Weights of a small GPT-style language model, trained from scratch on English Wikipedia: 18 layers, no biases in attention or MLP.
MLP neurons of a small language model. Each row is named by its layer, matrix (up: input weights; down: output weights) and neuron, and shows model dimensions 32-223. Each number is 128 + 32 x the weight over its row's rms, rounded and kept within 0 to 255. Numbers have three digits each.
After each neuron's rows, "fires on" lists the tokens most often at its 100 highest values on Wikipedia text that the model never trained on; "fires in" lists the words (lower case) most often at its 100 highest values on Wikipedia text that the model never trained on.

L3.up693:108133108188112107160099094155118120106152145137168110130134110127139128094161167150163116114146112081130157182119104080140179150176153057177140126121112158127194024143148147128153099072133136079082166090161084113093112121106079061134151128127083128111115177112136082187071134087118112120169116191101160083157138092150124114105131168157111122100155144122089068129157126176067210121162144056200128192176149142100164183199110086111165117163094114062154173107120138119177138113162150131133137147081124159137134138143102115114142120106128152093170140190087100130131121173102065148
L3.down693:159162155164146225110120186154074104124076144097119129090096165122139133125203193104117163124135166082139129112169130145130107118096090157107119154140133111080148136148078166137111068128086123136137107113112106107089107168090082158166108140149110186115126104144110134168151184057171135121090073190130136138157146112209115125157113149057086145129094148091064116142171159168114078077124108143217102116163150168149122121069160149136092087112120108120062148087167108183096152141162110159194171153101163106108130112119134082137124105109175107133128111126145117187181123146156107075
fires on: " of", "be", " York", "e", "and", "where"
fires in: "of", "york", "nandana", "worth"

L4.up585:191119158063164108111089109166123123114131097102142089109065129132137128110085195120130131139130169115182141136180126122190171097153135171101189097086094075140166146078115114122127109070134159104133136142128097147144128084080128130153112108097178099092100060119108052123169156034161150110099131161126103073121169083090153142109157199118124118137169106137152139153119139084148137136115141056143134126088127113098077130156094109141180102173141142133150098165102135161130169094076109171172144058145183109093088168158123153187135157153107141236132075102137117138184097136163128117
L4.down585:131105184100132106166095099099167119089140148160153112116156175101104104166138134075164139122117163153099106171164133068138177145049122071091152064154108184118152099156110120118097114101177131131127160147092123140081136089114138111132108069121202096128113094081122135181052153120135152154139114135166128121145083123145193115151075117106163212149142157137199111106130107132111184183112066090114112145126155133142115068134176151092141123136070155103121132110174158096121146124175125161092086139110099082098100142112129107069150142169119102119172128112152195086113126121164166135
fires on: " not", " or", " to"
fires in: "not", "or", "notes", "to"

L2.up673:135077139177082182104178115194153129128095122088153163053115109141151129085072143141105190143153175129157140137103181073148112110128123131131108136127139074097074101077141109087211119133134158144170127160164123072087119141084118194088108108112172118131093136178182095157094111117163091093165072130124169081130139119137112106120189174138092131155117081127118121172142148122069104119111125129141117090145145077155130106130137117159169096148099068105108108117192154141181111065130087155151120106109113085099112111115093114104199150180139112111123123166166188090137179124155182124
L2.down673:096103135113099151148133133124102122087112131073090146130119120139125153165095152120084083106112162091103024133168070098106126125142158128091141128111080145157200143145197093124140080132169116094155149087131129168123078176162103171109145118105125158145136185145143085100110118077125127193140069154140160126175134138070163136105109093083101127093150097067182134090140119135112112126096065194124233091122148126147142087104100145117120119149141142147107152187138152087124061098175139157182133111157147184150150110157080055119091105113155121135104123170094122120144188206119118116
fires on: " of", " had", " Mari", " personal", " foreign", " on"
fires in: "of", "had", "personal", "foreign", "on"

L8.up723:159082171119128113198186133153094141090130133097167075108131099124162136118118158089103108151141119088156139104142148101126158149123130093096118135111150124172073166077143169126134148097065145131099135144124066143068126194135131177112125069141139133074130145061119073119180156110130159143136053136124107140092159129103112107097174146105060112130159150156087196108165120072108218136071142113102119079147160150146161140103144210187121041096118141123085125135143066078157127125167129152105096078126146101152120122064170104102130191160143081182134134206149165139104118116126110151
L8.down723:171120121130113173105104144066198083165071093080094183092170139127091140104144145145176117084185098125147120111127168115103154141175179131155192050081114077081113112100143118109080067143137124150111086141115093120093119082116108139150194192168136168158142156142150160130166123104065120143186096137119118133118107124120115172085152084169110135143100154179157081123149135173124113140126121142151137165148181139171109172082155108104138172162144175118112060159164143151112114122124113080157199104103117145140176127105135123171116132168166136176096130126102115092184118061132067120
fires on: " to", " and", " each", " or", " an", " one"
fires in: "to", "and", "each", "or", "an", "one"

L3.up512:124106201132127152124135162119156144083106146124119158127171192111106167062110137101139137123114145109173091140179060117157153159117075118186135112153095082112118099142124104185134099051106073096168055116105102165190112111124154177094109103162134117125200061079118109101147129150144170116138106148165130148086072113135114147199128108113065114128097068106130183093174182133177150111106146177139142125151127124139132142123162184017151139107088157095215159107107100125125184115144101088133127139151126146088103166126119131089105149119140135115152093152130163149160138141092061116
L3.down512:152177108153093126105138080133178094147143177139114146091125117130131120080110171129110109130159114132188214126056146183123156127150120159112153134137153121163078099148094158129096127157116146117125180124151137134131144106115116102112055116151123069113103070136170176113102173103093152102155156130095143142158130097158108116154125111116135074115112112135142050126082136091167069093061119154136094073122152097167126188137106099156116122075163185088082151128171184141111128155096142111098089126121172136112200066151118093113152113124072190118121167138142134079063131075134166128
fires on: " as", " by", " to", "ing", "tempo"
fires in: "as", "by", "to"

L8.up310:151112143175118181092123094082131109107164156155098077154118162136193133120095087115182075101184161125130156128100136070103110168128091131093095170109094108139136131108098155097082125128119128120146079128117114092111150133111130180157120172065144178138112127144113147087117158150127132141104061197075126074120117188144103141105139074120133125062149134140131139082130122093133172139114147129091130089178105099138092107167173187157080118175164159115158097162134092193147115067142163158176168116121119144110076061137130120122131111147055109095126093173151110206089146188142126085
L8.down310:158114115104124147111131117105057092127143084172086140089152124084121147178114133089113124111142079126143086150120152164112141143155156108162107079124152106124155063136132163161165153173149120119124187128200111189157059144141112186165144104105096085108152149208213116136099134123154085200141181158090118146093112136160136116102094175079155087080070104118074134095149143080189097046108097143158118113111150153116163091108061089137085163154138149060097092132118139080124123126104154148115088068119157114095143115116115104131113168111125144110098125157186178180163138135124119112
fires on: " which", " and", " who", " where", " that", " have"
fires in: "which", "and", "who", "where", "that", "have"

L2.up622:103066126073137110118118121078117094118131116111139137142147104127063173100162198127164141118198087091134139156161080112126113100144120148147154149062116090128143153157080113094130148155165097126179136173062103121146186111149142138121153110113178135084066189102121180185105156076155185139154117101102103149176156101141167142191080089117085112125098081094202133147158153105108133132131138121169076121143120081124141142110125169091126175151102135092141112121181112077112123066112162135135171142148153089132058127113156109189162077104151119081167099140107097100118174091122084112
L2.down622:068104145122107146131136107116128147111137069107020083170103109120092138181114129098129111138190138146061118089162147105083137143080063135115127141136127169133173121099136131142090167152161120132167098189136116178151153185159123111070119076167111057141124163099079110113177125125148115064113160157103155144183106126139098100115098110150091073079155141136139112098097160133141120144110131153127122117103151126115112130191131157168060169162126165137111160134091079132181072092133130088140144195105101112114126109067112154132157160127107103104116184129104135151190120074137188172
fires on: " is", " as", "s", " being", "ly", " become"
fires in: "is", "as", "being", "become"

L3.up605:148100131108150135130075179168102137116151165138163130127087132115088164166105076169125148096102138163150134108123164085082062108131142101129140139143164126132161067098141165116144158126085182076076176121164111105155194081116077144090151096095171089165113074122116130129177082097136149124182140141111094137148060166098120135114153116063109121151141105091176102130091152151116072128121149102091121113177198138131099075145162150126085116171085146141190101135160127130128147133119192140134156129117138127202136128131213105097164123144192107142092127163117111151055131106108119140
L3.down605:080151150113132178127050127145134150131058093112100155155071138139164084122112075090143110160111078103109153073173078132139088096163193104151156109151177185150116119093099171152104193114087164074093138117125085120072153144150164142116132096115086135134111133142126095093138146104108181107150140171124106134153123151146106163073114145144149116137084095107101109140121110116113130058111144084164101106098134084191103158072097111141134136153096106157119111128103160117129200115122173112104124219102123201105141065142124141169137133158117156116090140119170135116147133103093193143
fires on: " to", " of", " from", " that", " at", " per"
fires in: "to", "of", "from", "that", "at"

L6.up189:120101130131118124120134082108154141160189162170155158175163100159141083103139198161149110110135122135132096110131120131115179162179086148197123123174080136116054117109145140086147131097108101115102084092113172067203104121162141139139151110100119164178089108082115079132099152147069110141190102139164080162082076098168128160170133163126175109142115158146144152109149124165116077134069056142101082136135138095081148149141146106144133082131085125165209143093158122133140114097055105136118107091152136143105098120097132142055188122095143160092125214146104084179162142097068132164
L6.down189:177053132159112127157146099141115127116142108216126128089113113143085158141073112120158131151112127161160200123116107134160100080124171128104167110066123122102151179115140130166121084091137135162117137098160139125138112141130170141114153134162103065072144186149080097110129184079159148126104102142147150147107141141081145101058142136129141080151154113126146131078084083161166124089161150088119159078125123158142099092068079139117116176105193098110187103126087191149131136157144148124122094104116154123169185129118053133138095136158107112139167045133184178164143110133144125085
fires on: " by", " of", " in", " through"
fires in: "by", "of", "in", "through"

L6.up259:074106124124091112145097108097154097123223138174133103153161093127112141166134079112087127148118114111124105220142181132125129160149138108135117132121175158091112131086135094129139075150103182098099144083080160129172145178159123206123144152120152109137153157111106106180181058105178133117085050145060131071083103170115110142115179125106118157107160094081099168142133140109149100113121146092139194116135176125093158150104120106145107133142085110180128134163104114162180121202144145063126190085169156169119173095117163161168110106106179124148115125093116139198135148129186102091
L6.down259:092146120159175091122161111105134141139132107137067151135131097125190055147091094086217116170158117089120128120081206145143061116114123087072128130137079092186096096146163138130132134111099137085122164163167115100131101155127177101095151144200130135157098108158105145174151158146126065232163211134110157071141121200149171142102089108167116101150099127139133130075161147125058113112162155132168115153213156141117207134164144114136117157126114124141114189110142104124141093127105159129131179125137145139148150062109131104111132115134145098151105129159139137140139126159094090160
fires on: " to", " not"
fires in: "to", "not"

L2.up360:100126155153071138134151078124153135154121095201153128182110135146188124113104117162140137199067141153077092116109145127075140095104115080129188135133093168140145173156127114127085135127145083160136132126114139066156141164139086100158204106074159138117162102143136096123148127085073082109094087135099134088148123140130091112134138140169166096118148091171103104114075084181147138123126110125178178094150049151112099164168181143083185119124096092157080120138134082142149066150201097137129164154122112087208104177048169132088120161145137152137113120142140105104110108121181159143
L2.down360:156129086144155155082140111218135111147090110130128082083108153125117107179151125135120128136163154077147063107192142144113138156147118101111129164131169152185167095091065178120141141134154184064127101129148101132075103115158107148061103141139134139087104112106138139111126141113139125082146136169081141102158155150141120148127083132126115142096114166190109179075179111158116101123086139135085141102046104146102111095159105147135168129091108177119114197086145148145139096112107144157178131143097135165144190074165145089088139168076127060154199075199078119189141102080106091071
fires on: "ir", " that", " love", "avi", " California", " place"
fires in: "that", "california", "love", "place", "xavier", "japan"

L2.up26:131169111129175159123096106149166166123112108185124131156138108098129088144158150121125114071066169106106109147164122171135137123144052120172062126102162114176086142084091125095141137156130147173146174105162144077150116160096185109140074103162116132185135183107111148135067155130075086145170143163091174146172156174065123138110156138163154134156174133149150052122152112096120152099129146107056115122152148190111100140151076136130062067146188158094137148125128128123120105143150184134107127054147129112111121114181194122148158083089135056077124124162147156128147158173097132137
L2.down26:121090163194151114115110078123144162109093134112148067132123112110154179143114134127151131160179093118182135109179089132095123153125121118137183160136066140166123156119113123136123177139079093118161117168128158158110189124116099095125164095086116091100093173157109116117138080115170128117080096082094112138130133100121137142146123124146131149165101136093082116099105150112121122175139059126043083057182143085154160177124108107082123150061051117033071116194130162081099096133124076096151120170182106137153076158124102146145125145184063142140167140109138075119123160101128107211
fires on: " River", " Township", " County"
fires in: "township", "river", "county"

L10.up291:137090194139104126106117136168167146106105078150066156106072070142134136160120118113131127158139099108127181124098163139099122097150116161113106078143083149125100090126133096108145131178087128179103152112138143144139141234130126170094110198143123135153135089082092097109140185131109151120144146215125175109151090169108119171052125105114084130154060085083110145110110177148148179156176159071123151089203089089125139136136112157121144055130179170112153111090124144133177132126132104117141090069168121151158081086172136120131160108148108140142113084124145125140134118125216144146
L10.down291:136116040126128151158136131148087135109130095093138125111108116106056104153112116118079140082123133152155185137138115108122140164177146138236137104100096111174076208141155189157073131138201124108130159124099132124134104073141127139114147138146179099141105101163154131150036122073136064196133073166139135131100205127102143160189132145136176134076146176139091148142100149108144125105105132099126111125167127190132104078097156123143164140098161097154094161056131089108087120123132161081139150117170138114105148140138137059106145124163099158082143154125069138150130130124139135115
fires on: " or", " and", " could", " should", " can", " was"
fires in: "or", "and", "could", "should", "can", "was"

L2.up718:093138124081114137122175103147117134118126152082149150160091124148059161123203149159100175109086079158101121142124160158124116159091079071085112145150145138097166092090128170088159134157124105173066166121056134171144182080112107146106143151114167248128140158110166150109127139115185129157156160130099188133148109219165120109161129099116077174144142158157138098139089149099105081116172147092140109114080113147150137096035042147082132113158156131122162135154158131108146131118072092081171134131070138158142100131147151078160112095151150177136162095106115125133147145146162137153
L2.down718:103147072137126130103121127136124173144112079153126106085108092099115146192128170157147122160177176097147146129143143114128132164143159095137127165120146147127096049144180155090152140119085120121125117174115110137193140145127169138076114090123158128130124051096116071106189119119111109069138149115085097115089116099145097114075125106114083084166060110135151125105187150117157128133073156165123147116159131097072113113106187174151111138103116097138150146072136122165133106146127175088159101115093143150173101062168123203143128151082106107145075184146144162094189170148172167131
fires on: " of", "ly", " immediately", " by", " directly"
fires in: "of", "immediately", "by", "directly"

L3.up283:170124154173148136116136161177148109098135103169216118088074176145094103127116167086126088141169071085160132149109135125109159093150115145116159072146119101167130153128129168138099106131161128142081134121157142162069112137146092097161156222114101145083111124140159126131146125098175077150128209127112182116141150085149118128154151104118110109070103114136128146131147122160149113100118157109086110101125152122102162197139146073146126109190095110097125065145107131126127124148126121163206149139129050130096150126095060115145081153239159221110126198153097147156142126107097147134
L3.down283:086134130133121109112092108091138111169106132132095092103113114112079114145144099107150153121083128146142093110107171137144104152129090105136096141102116139131109131102085136144205066127095110069193118096122195126130147195075161119109138126067152096101114076082138133106126160140211127088161067146110087176128155141101118149105158132098160146188121124113122180153058130103112143195161143156076184129143133098109089129141146173143153102158132171101105223129174130106104107126173201102098107114130117087072157121147133118168144105136114176164138084117124128114124165199128133154
fires on: " his", " their", "s", " its", " His", " have"
fires in: "his", "their", "s", "its", "have"

L2.up345:071105159142151105124146145161056149118053155111184139205183149104116116189126091096158162112098162107135085146162124118132153141173131169062086127121147132076088157078130138153126112077074116096139117221108138110130130107114107165111179106131117163091135132170133162136154124170173077105182120092093158128099152170121122165105122142114120161097119087041173099165133109139131176179087163146113153110130110157137134117090110081152149109141121109185083107105178163157087120134136114130157117105119106170160049169178126088128089135132113134162099180074117156127115141100167131076
L2.down345:096135069140104051097182127121150115192098135149102146163103117126164122192104130151113103107121120045183187180123195089100122119086160169165125152120099174139141140087187119127119087140145079074076192113174107090145133162159140138143096132095075153108102065096124108144174159163130152176146096120165100131145083111127148184099100139143206162133073135135091140118055189186144070170159105128120126131151136089124140114104111124115104106088090103176146143160109135127102122069083125080099131153109186120167149171114118129126112156140114104073068148132145128125166135155126108088
fires on: " on", " across", " his", " with", "ign"
fires in: "on", "across", "his", "with", "to"

L11.up739:213181155121137194088094106154086144175113069086154120137176157157121136146122102109124126136189122152138111125120172106074184094096144122116113091106085124139183094074178079131148157101150123141091119111119126140047185159193122143126108170162132092049143155196157151121126141151110211136155085071106110152105130134179115139053145170159058126116201153140061118105093152139138133119123112197108171096129100117119087117127088132108125130167115145132154130105112087106118143086151086133146131148124105119085136102084096152141098088135198187127115124134146153131181094165116124067
L11.down739:157130093100136096153103144111154118032117137166137161091162127173073139152112160115170093198075181125109130135102130145143141114141037169126135130148194179133097128122158137127084096140122117084142063194124086146201095096101119110101170143142114132155096093111065115167097119147094039098172126127101185087125141103151111118167107089093154123106080114089080124152126101141139202155079100143169115079112188125095084142119191149124127096144152077125094156087131190168092151156101137143097115115089108143128158164129105126127107178126063157168117128106146120125177162139139135143
fires on: " that", " in", " this", " While", " great", " well"
fires in: "that", "in", "this", "while", "great", "well"

L2.up205:107160146078108095162080129091138130180068094180149093124139102124125160126132123133159055079115165148121094077055157169203125108077111089154156114102147137092141066100100157109185114087151202140124155175164106158105154100120154115131125116154145098112100115157137105123141111093098197161148120104132136150124140193043178121125129144090120092140144078167147124110114077165135125037166174125118140189134096111137149110164103146169130078127098085148168128076150074042137096150094166124124103143107217120156114143062147139168107096090159133126119179165128183143079127127130140072
L2.down205:128148073117111159117094108119134173066101113154134099178150128170161176099146072140144082109137152156080154070132161157108168090176133084190112081091087164083130083183149100110143100060161144164175116124119150186079132098101080132128164157109115092115063141139104078110141136115167137117128128093128173142108159187111166129156158066152125087188147102109122136215100117145094133151161159131135089163134136120096118150135125146173145106105148074147145130143149113054137151186151167117124158098141120119114181115098115057117104167142171134097085133155119078159089066138075117137
fires on: " which", " that", " to", " where", " as", " wh"
fires in: "which", "that", "to", "where", "as"

L7.up130:113053103108147140188137148122179132112161098072154096121146088056087109144192107150142125125120100204144137117162180145111062077123125141157066164050105137088114094083140132162142104118133130185103121106100144113116137137091147121076205107087164160123143114124105086198175137195156121131170135157103121097173129130167078151089157091162144129134091123125145139111062081144150143121128171088134104158164129156163160117108156151083134142148151151137141104146103078080130164083123188136057166094186143095141127163135127130088109101177149124102153190147140149182074136062164125149
L7.down130:164147151138096121130107077104204127117131154129183150076155125115123099126148140137103113069130148091132117123129091081112142099113163121112104139137134113166063144121123174139101197120120111144095113160125124169090073112148154123173121157190124150104098141137090164068108148062130107135099098144152177148099160146098139147151197167053073115194154159144073166179162169121135124120149085127092136092125156118099134101178155102159161052153130148117116215120185107130161127157072152089158143194082121105122161069161128079104172167153132095151065115153093092163148092161115135092
fires on: " to", " un", " Dun", " would"
fires in: "to", "would"

L3.up689:146118186147153068139118113139159135077112064129203092107089091140145161145145146137102100114137166135068081084094112097145089084150141180102128161120137152147108114126138132103074152096177146140136102139090134138123078095098122124136149171137152088093105121189092129068132156159113133163093139127127144126106173113192091112174129153154143162162078110128191156106168117158153158160080129126115117098175139153092201144196110168130136118157126120108089086129092137107150101160151065076145177164156156120065121197140091140100141139121126129075125134099111113083130171135158110106
L3.down689:090199141096134091167057126111091114106152123098122157148047091191081124128106103112098132132134134134130078155083166095106099204095152153086124095073139144109183110096117130154088123165134125136069150154125127146080109175169090084110139137133183188074075098114075131141107162154129179080172107173105156114157138174095166150107121138144119160105111125165140127115122125152100186080184125196160163124115097166157074150101139157116147099124103124159134154097138186177123094162157140119112156128131135120150183128160127060118092124107131157167102147112154113174177101050117107091
fires on: " is", "born", " was", " born", " signed"
fires in: "born", "is", "was", "signed"

L8.up207:143171135159119077127165099132131089106114113069150129096096102162148130135105091114113111141123159109190140114164138126057101111103122120090100086203084185148167096134143164081101087079117115043083107147129117099116108122068197129082102100084128089179143146166133157128183114113164091147153113121122114137073147150189083171100140160153089089133158126090068186113127130151131132181128061129089130131166142146104180141086155078133118069080115164123147179141172161115115104127112136157138116097144093072131095159125196127132119075115101127176079138162097139116167162140141098061
L8.down207:087133157095165134139107135134183158142132125095137132108140171139159117127126100083137106128188131155091072188122141137099138151132066108181132114114130161145131224117152112146122143109176136146117154094128155125091107072187125167094209086082126166088185073091066117082142157162125077157195139129113118146149064135121101145129193110120142149097173121119157114137135143108125157103139168084092106151140098157140099081130086128160144141100069116091145090113168117116107130160130113095094064198087171155127132083090100135110151125136119083067139182157193118168146138130074160059
fires on: " of", " for", " to", " on"
fires in: "of", "for", "to", "on"

L6.up855:128131151070158104105114141143155145033130154150140107143153150153207176148218143098096148134116177092116142120170093148138103081110136167123126163153064114142126100141130104137139164107112068107087120140089125196111161119099119114117069146137123117098137122151184119093151161112153151092173164054115140053143135134154116131150156188140129107110146107097117201130097165195161162107105167158125145123104102133104174162119141103183145160144135117138192097110162126083159145084101064103106134031098065095167136172094145112122147176071140073144115149137096129125159162091107136147
L6.down855:108094169151147115126105181156131128109064129101154089184094099160096145119159106154111148128119111144209142228168077100119129114171092120137148077141092148046165158097161057111147161087128176150206096110106141125096056170096114163131171121094144180135139147081077096075188071126086118113161109122138187124077108080151092091088106114115096128138150129133152121200128182145144119159129135118129080155127155103123100164120137102164137120095120190116083076120127107129142140173140108108162158111134107141083108120129107130123149154138111072159151121134133142064210137087140118102
fires on: " that", " to", " following", "spite", "ting", " because"
fires in: "that", "to", "following", "despite", "because"

L6.up111:160116091139125180097111164142120083109123131162091166101110117126152189141138166086109161127100111144113145138122106125123140152159149123114185159157184165144115147104129122114122163136093134139096151155057093167123175129162079151137123117103124134146080152159147162138089138107133177160087148066120160121136129172089172096209099167064106148103225163150125148182046104143096181099093143128113102080082120122121158150154176145087150083168158074086072128157145131202213113139150164138128163093104103109144110158063118178098087155102130111146097121142166175122123129123139092116
L6.down111:143178178188139113143162125165078107070128118132117090169130152060156128096150147172147098182177171128173118105111131103098168132169142111143125112177155125155153114055109140131131179156108166139120090143100149109151140149134136130144160168119146100082081154107121124082150099119174183116137163103173103078118203140095105183090148101165129089119150169075115138127172117137208124170079090126115148110109170091144092160151096113121148124099110184145154140170121095107136098188087143073162195092189153081130088140068044176110139141122150065138146135140126159138125134115130170124
fires on: " this", " This", " that", " Pro", "y"
fires in: "this", "that", "each"

L6.up847:153133125116165072140164112137154156105154154147136119172063169076158087202147074138073140084099131079132161079101136194124072087185121138146114134063131119111169126090097144078070105136067144090089135188100120084175158116115169100098154153137145180180181094101134149181106130153163130109107092090092121141098100132117162037139144143074140109140067098140141159170094133119135098064126135088139079092138163142148103143107074144148109129151154110106112110067145168168132089122101107143101086134097167100086104140115201187101143147138120131111123114211136167099141125152109164163
L6.down847:121159105149099132160117125120117128148146114123071107156132132211148109094088138116162130102064096161169093156197114156134126174099086100088180158152074177101088044125140169129131176079109143131141081109124120133134105125183160146184121076131107137080066154105136158153161183144107167138130096135128114128130121106115137121151150158131149136156132125107147074085128059113118107084165082105094162116135104124086110105121147145114104122179130156203159100149127147159162168127158175132012149130182130087096125093089120168121114180136162082113191177148089104131177163091100110123
fires on: " County", " Township", " Street", " the", "a"
fires in: "county", "township", "street", "the", "avenue", "city"

L3.up22:151157155094131050118101132127131121133111127120185154182074187105135146102121130172168084149161113157102063074173113039111115159194150183162140080137102145105132164105108089119106099068128126130115108085108124150136131093146167168110151105111117137111093130075146097121153089148100123142179119152151127074100175128106082135120156112109103167128086131082160081186094129170156144130130138108146132130134163139081097124154139105155187129183115100179103128086111080142116120183147147133124115084176171150117128124185107146219113171149183109107110213121147140106063150111136119122
L3.down22:116108105183123125144195134137132095157113074127102177124164161138100168106088114120113097132101091118210116110142088146109158093148159110144146165176138075177160095109116137151139110155104135123143165155090136174113130231140098111132110109106106129116185076176173146130102195127068139158117097105142198150122123125110117127141203112089175108154090109199093168117123106121086179151180165114129144093151157123095129137159144114140101088128110064176060188127165158135172157081116164092105124211180132096163134118131127099155152119128116068106125075126129089119195151125155181136
fires on: " but", " long", " not", " to", "t", " just"
fires in: "but", "long", "not", "to", "t", "just"

L6.up825:159095122141113132129119116156171176145110131134128160133093108103110132098096106080168142125122153164181143165090113161101150167108154132075102107128088124119117076046166136134084159088102090134170104196130115134170143099123116117137061111097077143155110106132127144116149156120159164142181109092149130070147079139148030138167179129119166126098132162137108154153152118142193084117071114103186122110113181100117162127164091117124131148160170135149159108095157168087100176139090151138075111124085163191167133168199168109140089126131126129133039154184068134108122180138101147116
L6.down825:171160137180152150100171092166130101168112068137188120146126132089155124112097140133151200154098176135199104120114133142060060074152068131140097108205153168083150149138139170071152086143131125140141113176119154149113119160121131116175189149114103136119105167121115157104141118191124181147113097076121120077100127134106100118117090158111171136113094116071106123079133129125176130156105083111088100067127135160142070123146085072068089169116109196119079091107145144151109156104139136110106151195113186125136117175098173082119125169120119116110140089148107194084170141195121099101
fires on: " in", " of", " by", " within", "5"
fires in: "in", "of", "by", "within", "to"

L11.up187:120112091107106088112061149073115127142101127159112087152103141197117120138135118070093126119123113165133137141109105114167089123172116082160127090097155178194141107082104138127129093196151098124134126119130144173163147143107166147107170152068096091095107137135117095184161121111138172119076093144180121058141096119150104165157110109094152183072148145141137085125130097188105177104101190109078147218072159134131158100130165123137140161124103084091143120137118102098119150113096197168130087125107146112129075158104145155092152102141146127141092162150136083227065174091170103097
L11.down187:148161153091137142130196113125117145126141115136132101111121176112172204165089134153113137150179147134086089101141140132197151149107132159069122132114063121117171080122092076150155146139152111153097111116165149117089137137133144136113219160129160152143132148154146116057167198147104124148111162102113039160122110153087109057081141084161139126145131117126129111107126164105141130143106115162126078096179126121159183126157138122170155111188145126129108131167120108091154117090085038136144132099180170112124112047093083127132110094099136078087099095111120158105171169157096079154
fires on: " and", " which", " who", " that", "3", " but"
fires in: "and", "which", "who", "that", "but"

L2.up712:183123135096161081152106102144097115111102110084114106166113175177170217101135068063129086131059107173051101111062134151127155127147115150109160098170086159104134156129106137112110131133159169195122147111160113136097129092110115128151143105118125153104125115151197116118145156133129153166097111067184137145111161136175137108083145094128162086143162070115131168115104092172092111123180160159157114101038068145137129139141105122187107109163146137145117087113150093134158085157179116148080146123109107182174087068089155138151104119116127118115049118088164107145095169071143158121
L2.down712:158062124141109129172109120162138144083129121108160097106137130139153122135139096107122111063135090120113128161143156100110169155187101095112116146191118122125183063130095124160106030122142149059137126191114126197140142179134152120128128175158137164141188201181094145109147108106139148150146138118117135075160108087112119120217097151159114119155117209150127129160076085156116112140140126090165157114130146090116080071150183141135174142153147135106146133119110152101136097103059103158143138107154124101127102143113134187148144151026089092150155107062104077179103073173122099155
fires on: " that", " however", "Gr"
fires in: "that", "however"

L3.up767:069155074197105117119183099130124153185156112161130125138097154133104085138132141121099114122151141085083098075149146131081121066169129220089149114121100191173171127125116133098144145089102124103130120111142119133088127119159117123086134114096081151082120124142124118085114219050103105121197123082196149113105137117131132128167143091111151136151150107154111165086105147156145209143145105116102153090154169118153132139148179111130149178118096117091132131099118130120074064159125100110155169047095137081139083184132143133123172116125191166092055141111159105130216058104162118132
L3.down767:090189138123123084102146150108149133098175043119163100179131152104075146151152123108169103157134061220116149134122104098143179172089194128147144151182125111132090082110124152114202128101131112084213042094141081103131150155137120123114099099114154174150213191109129166096145147120118155126170167120131121109158115124111153136160118142142158150156189072144124204122116128100138078081071135129093151120138158133160065103202116113142124114101133170110158154120172123165140127180170105102130121107126122081097160139149108121145152169111124134190166128183148164146157138157136140126
fires on: " her", " his", "born", " born", "s"
fires in: "her", "his", "born", "its"